{"n_layer": 14, "d_model": 256, "n_head": 8, "n_kv_head": 8, "head_dim": 64, "d_mlp": 1024, "vocab_size": 8192, "activation": "gelu", "norm": "layernorm", "norm_place": "pre", "norm_eps": 1e-05, "positions": "learned", "qk_norm": false, "attn_scale": 0.125, "bias": "none", "tie_embeddings": true, "parallel_block": true, "init": "normal", "init_std_qkv": 0.0224, "init_std_o": 0.00424, "init_std_up": 0.0224, "init_std_down": 0.00424, "optimizer": "adamw", "lr": 0.00183, "beta1": 0.9, "beta2": 0.95, "weight_decay": 0.066, "lr_head": 0.00652, "warmup_steps": 475, "schedule": "wsd", "decay_fraction": 0.581, "decay_shape": "sqrt", "final_lr_fraction": 0.05, "batch_tokens": 65536, "seq_len": 256, "doc_mask": false, "train_tokens": 369800000, "steps": 5643, "dataset": "wikipedia_en"}
MLP neurons of a small language model. Each row is named by its layer, matrix (up: input weights) and neuron, and shows model dimensions 160-255. Each number is 500 + 50 x the weight over its row's rms, rounded and kept within 0 to 999. Numbers have three digits each.
A block is one neuron, or neurons of one layer that tend to fire together. Before each block is what it responds to, as a language model described it from the Wikipedia text at the highest values.

Description: Foreign proper-name fragments. Word-piece fragments inside non-English names (Slavic, German, Turkish surnames and places) and commas or hyphens right after place names, e.g. Vuk-mir-ović, Pčinj-ski, Abu Dhabi, Rhineland-.
L10.up180:504434573430526498496494520571540482499489487525488522534595442395494562557569498460485502523372489522479489519507499447528477567486523499554464528455566442517404436537556570598518416468521404484478480515490528656542460431487510599455413569429535527456447524511472440443523526486575518502
L10.up232:520368502503465526511453498499553570517502477570508482493510512514438569494561384484537514442472510496463438502511519475456450559494498470572490511441529440451527523466595471568503530396555499462585451483522531464590537536528530419437471571475522395441451486534442472515425486497437455458
L10.up271:499478515531495546538591503539520493496434483627511413466532542502485413439488546509533453436492580536539429385372509499444493491566474587582481514403542443470499491550503434473484526494467488409409435491557474620462504555448529604493482547507392510421569482505580517535539481556504537470
L10.up453:474453513448555610532484513489518584509485460497499532646501484555475577463522473579556430519461488478520495557461505473417475518556453523451410499457555432429425477505491492509394487510501477515535495575511494479510520512456539563602496519423486462526468508488558465445547491514479555417
L10.up578:412581567415531548507458509457420517509456479520483439555518522529419478494492519456522431442501546563504481432488497502497523494518504492430495553466481480424458504500563496472516417570479441446463414597477504543459428551407566498511461574497477416574569519504492551414495510578585522450
L10.up634:475526526548537483480425500463464528531524413578522489534474540529425520473518499413523433544501513519446492491403496521478491445549538446401552524472508515529526515592539517549425490389502549533530522442484577532531549523416596482556467460490627536500486502525545479419399581604495485448
L10.up642:572528547519546412548480571488578556483564597550475517427510521458521495451521431522529454510562484529577551483505484512402448493555510474466455437544508475487549496509468409514502489495534462500495566529444495522482598570440615546517441547392501509549550483557443464516531553559530555563
L10.up707:501518533486497531460508511447604421522590491640572519462443564509375477458554511403630341498459504514473522492419506442455559466547427438503415473496559404441551431571475436564472508419551491457489449404447528504487496530431556504545526524433478460535466471644507505537451507515541530512

Description: Surname-ending subject tokens. Final pieces of surnames or named subjects that begin a clause as its subject, mostly before was, is or signed, such as Lightol-ler, Rig-ney, Masde-a; also he, she.
L11.up327:477519527528528506499572530503617508525473473523535534515511546493454446581496427451554451550561526534538616495561400478498488421485493401457463375476459430510524459518535396500541536516512477478593508518484445536553406533448505461450504566512481543471461413489543447486577536518459551481
L11.up632:532499589419479518446505464519568474502550452443490561552441521500503474475485373449480384535463556499524547413516462504481496496598476520520428463474626405510467495469411428529565472485570386393433489456479510548497470465451527546556483548515419489561543410594570468467514482632388531508

Description: Person-referring subject tokens. Subject pronouns he/she/who and last pieces of surnames that open a clause about a person, mostly in Wikipedia biographies, e.g. "He was", "Rigney next".
L10.up118:379513486447492548534551532431663516553471502461538531571531464605502466510421412519441506564551476610562515480511416555487419476450493437559433354466552533447493443535481464423508460496466528454524452494387434552484353497495500541481522516452533494478462523497501475447557494502507527508
L10.up133:533533603418533542588578441482490497535470464484465536490469463542565434542502468577438362527477511484573496476473458470415473504524495559509481412470515465455483561426361379527482502480506526495443561528452410582476522558483496587521551519394445447538613431485551442431501502553442581582
L10.up328:566488510478565445417539485491600542471534445441462560541478503485446494463479499479570391573504530542472455430597434414469545537609512573586386504475504452466580450469501399500453463455590437463455435500506446537496526570484569480504528614376455475519589387501521469524509451564439561582
L10.up382:522473571499457444527543497487516507537515501458418607446429507460509417505497506500430451572452512574578511452494466517423453553606503557459469431488554380527620501498515539471465534520453485479480546486543563610482433427458513592493432583533494446554526520480450498471413537499456454526
L10.up385:539565539488482459562507610431531400547541473490539501535506523531554523488381417553572509578516574461460579536486437505470517495519454515435501526466448449475503531435488458428525526465418523453500497480483553482498527588532525463478559515503488501462525487604426480453515442603529468537
L10.up476:520548589483478542526515492506637460495498514490517545557494458514554587599432450476561503537526494433507547522504472509458490512453491447452468514472445468538518478472526383477488542417562445515460521499530405524497502458453530509568383549476345475623583471514541608544429476614414520482
L10.up831:582475574494494528433455435519563517574494500454609583488479603549550468589458404521506586526533518523473423518446477554504469425534495436553465482468501433483513491427500458441479459414546467439509524512518552464494504471585536438532497486535484468479519476425434501501536513417521544482
L10.up961:504504519525484401434436466477613568504569501516497492522484465495505502485498533467580517534574422576491439509507438405455569446481444482535500452441513496534575470506489478485509483447501465494581548530532535529411484436571476516575522559473543531496514470508526434564544524410471456535

Description: Place-name boundary tokens. Fires at the token that ends or continues a place name, such as the line break after an infobox "Country: Hungary" entry, the comma in "Fargo, North Dakota", or "in" before a location.
L7.up276:475589493507408575460570541410564466527472471523581458478623504494477546477560511542551538418464461592517365508530504548580480553494455543454458417503520453447493441507591515493537549449473478502545419487463449502429535517478502525483510517478530475556574530612423511445492509480557495473
L7.up604:366502523457513582436568409466451571523470452409530482509600496552504471478450418559537497518405392514551456503488504473479593519533472525437430390469454509548602387531542471559446442480513486488523475615522391588444572498503504496613540454414483522483465446517455483488527493581520544523
L7.up828:451452559550490523518533491517493531585504478474551468511585494538479521471553475463586422466430485531575446535472503490492497581571495535465433401416527521456490372485489441530495508405420465443475428530568453618543441532482504508545435567417379502549461520573459484488512512542507466520
L7.up829:555467578447559468500556542495547485559533491557500457426553519519522528483513453424575458480472509590514459449473483481577537481557526539482471415469487544551540437490523501481442419448494367491524491494518508552475550437457501602522421526362472482469530500507435498491535579637503545476

Description: Foreign name subword pieces. Middle word-piece fragments inside foreign proper names, mostly Slavic or Eastern European places and surnames, as in B-rze-ść, Du-br-ovnik, Lev-ski, Pol-ja-k.
L11.up553:560495568525459538490543522499471430526498473598543563540531449545482446457536414531452472425404474509507533468454505474523460494518454501463550458498583402446460486507538438446403519492540551528488521566553460593473498481494542467508561574543406486505486413512547592510431515539537520491
L11.up821:514523499484567545513502554454481530441370580540495483423491534462436501390544465542474474446477534573553422458471505518472568484556424502556608509458567487456573453479598415490488520429567530508534488541440422498540529531416598547470569525438467535448461409465529445531573538551566535496